From a checkpoint of a small transformer trained on Wikipedia: untied embeddings, 1013M tokens.
MLP neurons of a small language model. Each row is named by its layer, matrix (up: input weights; down: output weights) and neuron, and shows model dimensions 704-831. Each number is 128 + 24 x the weight over its row's rms, rounded and kept within 0 to 255.
After each neuron's rows, "fires on" lists the tokens most often at its 100 highest values on Wikipedia text that the model never trained on; "fires before" lists the tokens most often just after its 100 highest values on Wikipedia text that the model never trained on. A number after a token or word is its count.

L2.up3429 [122 116 133 163 157 138 146 118  87 108 124 124 146 105 148 144  80 111 101 184 107 137 130 118 138 191 185 123 106 125 149 154 130 140 122 128 158 127 130 120 100 151 105 130 154 133 170 149 143 150 117  89 139 143 121 124 147  98 159 153 125  93  91 111 113 160 145 142 122 161 154 121 132 112 125 100 119 123 125  68  82 166 122 163 155 150 132 132  92 100 163 140 154 128 143 135 137 123 166 113 123 149 168 114 104 158 142 169 125 100 138  89  81 137 113 130 166 123 137 131 114 115 142 129 148 133 183 110]
L2.down3429 [133 126 133 134 111 131 121 154 154 121 134 185 143 142 141  97 162 165 128  62 136 137 125 145 153  63 109 103 136 123 123 141 172 122 153 166 120 113  91 122 126 108 167 153 161 149  90 113 122 129 105 112 140 143 159 111 128 151 119 156 117 155 163 152 149 109  99 151 105 156 122 132 141 145  98 146 123 145 105 113 138  96 104 130 105 141  83 128 113 166 125 143 107 109 141 131 123 114 128 108 137 123 101 149 151 113 142 135 137 150 118 181 154 142 163 151  85 121 125 124 135 130 120 139 130 119 123  99]
fires on: " ===" 46, " information" 8, " squad" 7, " Construction" 4
fires before: "\n" 49, "rons" 7, "," 4

L2.up2087 [102 119  92 110 129 180 120  94 114 130 129 149 135  92 113 159 171 136 164 122 101 140 144 148 110 141 117 129 155 171 149  82 119 158 119 121 108 165 108 119 135 151 132 120 140  89 102 139 148  85 130 120 146 126  96 124 119 146 145 168  79 111  76 132 145 169 162 130 101  92 132 146 108 104 116  63 138 125 170 106 161 128 127 126 120 146 140 109 102 116  90 129 108 102  67 115 145 176 123 121 169 111 130 156 110 111 118 113 113 102 113 125 127 152 130 145 144 121 135 127 119 119 135 155 100 150 141 171]
L2.down2087 [157 135 111  89  97 129 116 130 148 109 139 116 125 123 162 122  98 148 151 142 154 133 139 178 160 117 180 136  84 135 116 172  84 120 124 106  98  89 131 133 148 171 119 111 108 170 134 106 103 144  97 130 122 138  84 143 142 121 133 134 175 175 107 100 102 114 103 161 113 128 131 164 137 113 120 116 117  86 168 111  92 145 146 136 123 118 141 105  99 114 137 123 123 152 173 119 109 151  90 154 132 139 161  97 149 120 128 161 104 183 102 124 136 109 152 108 104 146 124 129 108 130  87 110 130 130 119 126]
fires on: " Votes" 16, " However" 16, "|---|---|---|---|" 15, "|---|---|" 11, "|---|---|---|---|---|" 11, "|---|---|---|---|---|---|" 7
fires before: "\n" 50, "," 18, " |" 17

L2.up1805 [144 119 101 136 145 112 128  77 121 156 162 129 155 144 101 100 122 139  94 140 158 138 142 142 113 101 129 114 152 153 116 117 107 105 179 116 127 114 153 109 125 125 161 118 154 148 102 122 106  98 160 108 132 144 106 161 147 105 105 155 139 123 111 146 120  74 141 125 130 110 127 135 125 131 119 150 164 122 131 145  61 133 154 143 140 173 173 147 186 101 131 111 144 156 101 141 152 104 100 116 105 122 125 113 137 108 115 103 137 130 138 113 122 135 166 146 110  88 118 132 145 111 106 167 154 135 127 130]
L2.down1805 [148 146 131 105  93 139 127 174 124 118  89 119 135 112 149 125 120 120 115 111  87 125 105 158 129 121 136 161 118 110 113 115 137 127  81 171 130 117 140 139 152 140 109 131  91 138 106 132  88 144  88 136 145 113 146  97 124 100 153  97  75 141 108 122 113 134 118  94 134 143 127 108 168  87 148  91 115 135 114 163 179 143  85 131 170  63 143 144  93 163 180 131  92 117 144 140  90 140 152 111 142 138 149 145 133 158 111 144 135 153 152 120 144  81  72  92 150 160 147 146 116 119 175 140 124  82 132 133]
fires on: " SR" 21, "avel" 13, " CR" 12, " music" 8, "incumbent" 5, "amps" 4
fires before: " " 26, "O" 9, "a" 6, ")" 5, "as" 4, " in" 4

L2.up803 [146 110 178  78 109 132 170 150 127 148 166 116 108 103 118 100 140 125 123 126 126 136 116 128 172  85 125 160 130 125 114 123 128 130 127  96 160 126  99  86 164 110 142 164 177 138 123 116 164  96 132 140 120 116 160 142 118 107 109  49 128 118 117 143 186 133  66 124 132 136 120 140 172 114 188 134 125 129 158 110 149 116 105 130 161 139 113 105 128 111 134  89 121  99 116 143 105 107  84 117  92 167 121 170 132 119 124  78 126  82 155 149 113 104  70 126 143 127 141 117  59 107 107 142 159 168 134 124]
L2.down803 [124 130 177 109 123 116  73 104 122  82 165  92 125 121 133 129 110 140 132 133 123 124 126 138  70 120 136 158 152 107 108 158  94 100 130 116 111 111 126 132 124 114 113 122 123 150 115 171 140 115 148 150  94 139 170 147 121 116 110 139 152 134 128 134 131 116  72 111 139 104 130 142 121 124 137 129 138 163 153 170 134 133 123 121 132 134 136 123 130 105 159 112 128 148  95 109 125 130  94 115 141 128 135 160 101 127 109 124 110 152 118 149 110 149 118 105  79  99 147 122 159 114 132 118 121 149 124 143]
fires on: " ==" 40, "At" 8, "During" 8, " ===" 8, "From" 7
fires before: "\n" 50, " the" 12, " " 6

L2.up1849 [149 156 141 117 126  95 139 185 146 130 144  86 135 104 122  91 140 126 127 123 113 115 106 119 141  76 133 138 115 142 145 121 159 134 115 116 125 102 141  99  90 132 128 103 122 118  98 131 113 151 139 127  93 115  58 148 125 122 141 103 141  99 141 125 117  90 175 137 119 163 122 145 155 163 147  89  90 125 132  71 116 142 138 126 142 132 144 141 112 172 101  96 122 158 153 136 114 127 146 119 162 140 111 112 140 177 156 161 149 137 127 164  95 147 122 136 178 155 141 117 144 120 135 155 129 155 122 107]
L2.down1849 [116 140 113 123 103 136  88 129 128 135 108 142 138 128 169 148  85 122 111 137 152 132 135 120 116 123 166 102 142 134 100 104 120 136 113 134 100 141 154 125 120 134 126 135 155 139 119 142 108  91 158 128 154 113 124 133 119 146 190 126 143 132 134 150 164 115 129 127  95 132 160 163 163 102 125 132 134 133 109 131 121 141 142 143 124  95 191 110  83 150 132 110 117 162 192 112 114 123 114 111 144 113 135 125 111 142 136 154 120 186 147 147 127 127 161 156 124 114 124 179 125 172 129 114 133 154 119 129]
fires on: "|---|---|---|---|" 15, "|---|---|---|---|---|---|" 13, "|---|---|---|---|---|" 11, "|---|---|" 11, "Al" 7, " And" 7
fires before: "\n" 56

L2.up1598 [131 116 134  98 108 133 130 110 156 155 174 156 143  82 151 109 163 138 164 135 123 123 115 121 150 103 117 122 165 117  74 140 173 133 150  97 153 120  98 105 160 134 140 104 152 145 136 113 116 135 108 100 127 111  97  83 110 107 140 127  94  89 153 149  72 103  99 111 103 123 131 123 185 123 138 131 137  89 124 136 135 167 137  95 155 128 117 112  98 122 147  99 164 168 117 120 153 130 127  60 164 114 128 133 131 106 131 105 137 107 128 135  99 109 119 111 129 154 144 154  71  82 157 188 119 108 107 110]
L2.down1598 [119 110 119 144 128 145  96 129 125  99 155 171 128 130 120 145 104 146 163 161 150 156 147 142 139 146 145  97 167 114 133 146  62 109  81 127 112 110 133 176 142 161 121 100 113 130 157 118 111  98 133  99 163 137 123 172 123 130 144 171 150 140 162 148  99 131  85 142 108 118 160 115 132  70  95 109 162 151 160 115 121 153 160 144 101 138 112 149 172 127 110 128 107 115 144 111 135  99 138 148 144 153 140 125  94 135 173 143 117 132 148 147 157  94 112 107 117 121 130 100 145 143  67  93 146 145 155 122]
fires on: "|---|---|---|---|" 15, "|---|---|---|---|---|---|" 13, "|---|---|" 11, "|---|---|---|---|---|" 11, "|---|---|---|" 6
fires before: "\n" 57, ":" 4

L2.up3137 [124 101 168 106 135 159 141 143  94 152 147  91 115 128 145  85 144 124 145 129 137  93 101 139 111 118 120 115 170 129 136  86 130 157 152 101 144  95 118  95 160 156 130  88 181 113 164 109 170 155 133 103  90  98 177 140  86 122 167  68 101 102 154 145 128 124 107 134 117 120 119 142 179 106 139 136 135  90 157 125 167 121 132 121 174 124 109 105 144 112 104 108 130 113  90 143 105  97 127  88  90 115 111 182 169 120 102 101 141  52 152 136 138 124 105 134 129 113 118 133  75  68 117 146 127 133 130 124]
L2.down3137 [121  93 144 126 119 113  92 137 126  97 122  85 128 116 149 119 101 141 125 141 144 117 136 143  96  92 157 140 153  89 132 125 108  98 134 118 112 115 144 176 127 145 123 145 136 129 106 166 102 129 140 145 121 117 155 155 142 141 128 123 112 137 142 116 114 111  83 105 142 106 144 131 124 126  99 116 156 121 148 144 128 152 162 115 114 139 133 153  76  96 153 111 149 154 133 103  92 144 136 120 134 145 153 136 134 148 121  97  87 161 158 143 107 150  99 101  55 126 139 132 149 100 119 153 108 188 141 147]
fires on: " ==" 35, "|---|---|---|---|" 15, "|---|---|---|---|---|" 11, "|---|---|" 11, " ===" 8, "|---|---|---|" 6
fires before: "\n" 86

L2.up1031 [112  89 133 102 146 157 173 149 118 128 147 116 108 129 107 139 146 100 123 144 120 144 153 143  98 104 126  93 131 121 100 127 172 166  94 123 168  85 110  95 163 129 117 139 132 146 117 101 155 148 139 164 117 104 122 111  94 124 120 111 100 136 117 114 163 179 115 178 119 112 138 148 151 147 107 124 146 161 120 138 169 150 103 128 131 125  98 135  87 126 113 148 136 114 105 142 108 114 143 153  84 129 115 127 137 153 147 105 139 133 149 174 172 112  99 139 169 137 118 115 136 118 144 160 180 115 122 154]
L2.down1031 [174 115 119 122 109 155 136 141 143 104 119 129 158 120 176 108 127 111 140  88 158 166 136 152 155 137 129 126 140 138 168 126 140 122 138 140 125 100 141  83 105 150 107 137 109 184 136 115 111 157 143 143 130 110 115 141 141 147 154 119  98 126 117 105 103 141 123 179  79 104 161 121 106 129  97 146 145 166 136 161  84 103 138 140 120 119 125  98  75 143 114 105 120 177 181 135 128 108 109 121 108 128 103 126 154 131 148 151 131 129 121 174  96 137 131  93 122 142 152 142 146 135 126 127 116  74 158  84]
fires on: " On" 36, "On" 29, " outside" 7, "|---|---|---|" 6, " Between" 4
fires before: " " 32, " the" 13, "line" 8, "\n" 6, " November" 4

L2.up2079 [116 116 116 119 110 170 144 103 113 115 147 125  65 149  94  95 121 111  92 114 131  92 124 109 118 134 147 131 161 141 134 175 116 135 135 153  95 169 142 120 152 151  75 122 139 122 135 164 172 161  91 175 101 110 118 133 146 159 179 116 136 122 121 125 135 128 136 153 146 144 154  72  78 114 119  98 141  81 130 155 142 106 117 128 157 110 110  96 122 140 115 169 114 130  86 132 111 166 124 114  96 114  61 150  99 124 134 101 142 144 170 122  96 117 105 150 113 145 134 133 171 105 153 125 136 167 131 144]
L2.down2079 [117 181 143 119 103  81 155 102 125 155 110  89 142 141 142 117 153 149  96 145 107 133 136 153 135 141 160 151 163 132 134 111 120 124 155  62 115 113 115 102 110 118 119 129 176 102 103 131 104 113 129 175 136 121  97 124 137 123 104  84 124 130 125 112 137 111  95 150  86 133 128 117 195 127 136 147 120 132 155 123  95 111  91 104 117 144 142 155  92  97 176 144 154 134 142 114  95 133 110 143 131 160 124 154 143 124 125 114 143 106  79 165 115 122  93 131 111  92 144 161 145 144  97 137 143 140 122 109]
fires on: " However" 16, " fact" 11, " addition" 9, " operation" 8, " however" 8
fires before: "," 33, " of" 17, " to" 11, " in" 4, " that" 4

L2.up664 [ 90 112 109 109 107 153 131 104 102  90 159 168 140  95 123 122 126 138 158 148 150 113 136  90 121  72  97 105 132 131 149 103 152 150  75 143  89 188 139 129 132 126 145  89  92 111 114 125 127 149 130 127 105 164 139 150 114 129 132 122 141 176 135  68 106 173  82 140 155  94 121 127 147  88 161  94  94 112 113 133 173 169 106 196 152 123  93 116 123 127 119 139 139 154 114 143 117 131 123 163 106 125 127 165 163 119 142 113 149  78 123  68 143 146 123 104 146 127 138 109 147 129 113 119 108 123 126 124]
L2.down664 [135 123 169 118 141 127 126 161 112 118 161 163 122 127 157  81 129 145  96 164 145 143 147  85 127 148 185 171 115 149 105 122 103 122 155 125 133  93 146 123 122 144 135 164 139 171  76 141 139 114 129 160 139 147 104 123 119  91 169 134 124  93 117 117 116 141 193  95  66 148 102  91 150 158 133 149 131 138 136 115 120 111 147  86  99 106 125 145 104 132  95 133 103 125 156 120 152 141 129 114 142 148 105 104  74 139 164 149 112 156 143 167 107 100 162 108 153 153 113 142 164 108 143 164 151 115 136 117]
fires on: " ==" 55, " Bus" 7, " ±%" 7, " paid" 5, " editor" 5, " Ess" 4
fires before: "\n" 55, " |" 7, " to" 5, "," 4, "." 4

L2.up70 [144 110 138 140 105 141 109 112  66 151 149 168 139 141  82 114 113 109 149 157 114 115 142  93 142 158  97  92 117 175 110 148 127 139 142 160 141 139 113 120 185 126  99 110 146  74 114 150  64 119 133 159 123 107 123 125 127 104 151 115 133  96 100 130 137 125 132 132 151 151 135 127 130 148  95  95 127 124 124 108 143 136  76 146 160  58 123 136 130 124 110  99 154 104 116 144 128 144 184 179 110 105 145 122 142 119 102 149  87 105 101 149  92 153 124 132 127 105 111  73 163 128 122 144 148 150 109 144]
L2.down70 [159 103 124 120 137 126 125 104 124 109 120 118 167 123 173  95  94 143 146 137 105 101 106  95 114 128 168 136 112  57 158 102 128 143 142 149 114 134 135 161 118 138 158 109  90 157 139 117 135 118 102 107 127 139 127 137 141 123 187 175 125 112 162 143 112 111 127 132 153  75 115 122 129  88 132 148 130 138 115 159 159 154 120 113  87 125 148 136 121  99 136 156 128 137 146 109 172 119 128  58 131 107 100 147 146 145 134 106 143 157 140 133 129 154 156 170 100  97 123 137 131 117 100 100 114 108 142  99]
fires on: " ===" 52, "avel" 13, "Mar" 7, " link" 6
fires before: "\n" 52, "a" 5, "as" 4

L2.up267 [141 118 172 139 126 134 119 138 161 130  85 109  86 123 120 124 128 122 132 136 111 127  67 148 114 180 156 140 119 146 131 116 141 117 102 115 153 114 146 113 161 142  99 128 129  99  95  93 170  85 101 153 132 119 140  95 156 140 174 143 148 117 105  90 136 142 163 149  82 114 145 108 131 122 104 120 138 132 137 131 118 130 154 167 168 128 129 124 129  83  72 151 103 136  86 108 125 132 132 110 117 105 131 109 155 137 156 145  80 123 111 112 150 144 141  89 148 140 136  72 118 126 121 115 145 145 100  87]
L2.down267 [128 173 108 160 132 186  81 134 125 132  99 147 155 141 133 164  93 111 109 126 100 131 133 178 158 169 179 129 166 125 132 167 109 119 124 125 119 118 110 101 139 115 131 111  97 156 136 141  72 121 114 134 170 146 120 120 141 140 153 154 139 170 104 107 164 166 118 120 114 142 159  94 145 132 113  90 127 151  91 124  82 108  98 124 120 110 143 141 117 127 132 133 143 140 103 120 132 144 112 134 106 100 137 188  94 124 122 191 141 182 120 101 123 123 113 142 131 134 133 129 146 128 150 120 151 155 143 114]
fires on: "%" 54, " check" 16, " none" 10, " WR" 5, " touchdown" 4
fires before: " |" 80, "B" 5, "s" 4

L2.up2846 [136 164 156 123  95 146 115 109 145 110 157 112 116  85 123 174 134 144 106 139  97 168 154 121 113 131 116 136 113 133 142 132 129 126 144 127 180 121 163 119 105 121  73 106 134 121 142  92 150 144 132 123 130 125 109 139 149  87 149 132 112 174 182  72 125 104 116 127 127 134 124  85 210 113 117 131 124 136 133  98 102 147 106 120 117 107 130 153 149 110  97 124 140 131 101 128 110 147 133 117  94 129 149 122 116 162  97 128 166 124 152 100 123 138  98 107 137 183 115 161 144 137 166 112  76 119 136 130]
L2.down2846 [129  92  85 153 166 122 144 100 123 140 114 142 163 171 152  78 120 144 141  96 126 102 120 133 121 131 113 134 149 134 115 163 202  96 100 128 111  98 103 160 127 106 138 136 103 149 116 153 105 139 156 124 176 124 138 102 108 193 120 144 109 145  99 162 131 157  89 168 102 148 140 116 115 138 118 154 138 148 138 151 156 142 111 110 141 175 106 126 103 136  90 166 102 122 149 127 100 123 155 122 162  90 107 168 141 116 159  97 122 169 116  99 131 116 155 119 140 100 101 111 139 109 140 149  87 131 127 112]
fires on: " ==" 60, " ===" 19, " Cow" 5, " ====" 4
fires before: "\n" 83

L2.up473 [110 129 132 161 119 128 133 145 122 101  99 111 148 172 136 132 119 154  95 126 132 128 111  84 175  97 147 143 133 141 109 122 134 160 114 158 100 156 152 155 116 146  96  90 124 142  94 142  94 115 131 128 145 143 125 130 100 143  93 148 121  98 151 139 117 133  93  99 110 132 160 159 117  94 105 134 137  99 123 134 130 150 163 160 104 124  76 132  97 122 107 158  68  68 119 129 132 156 137 131 111 114 141 159 139 107 125 100 110 114 169  89 144 189 104 124 193 119 116 108 150 106 145  67  59 172 125 128]
L2.down473 [132 130 121 130 166 150 108 118 103 138 153 116 111  98 118 116 129 140 139 125 135 144 139 126  95 124 153 138 165  94 127 148 121 111 135 149 155 119 130 110 130 134 187 120 119 156 141 169 129 171 112 116 149 122 154 141 142 107 151 136 143 148 116 139  83 140 132 181 108 143 112  87 106 100 120 159 150 158 128  92 127  88  98  94  97 105 188 120 138 153 136  88 121 177 112 105 168 169 111 123 144 125  99 135 124 113 112 131 142 145 141 171 139  94 133  81 127 152 136 155 127 139 116 191 169 114 103 138]
fires on: " Party" 49, " able" 7, "orm" 7, " WR" 5, "ipl" 4, "Ș" 4
fires before: " |" 19, " (" 13, " to" 9, " of" 9, "B" 5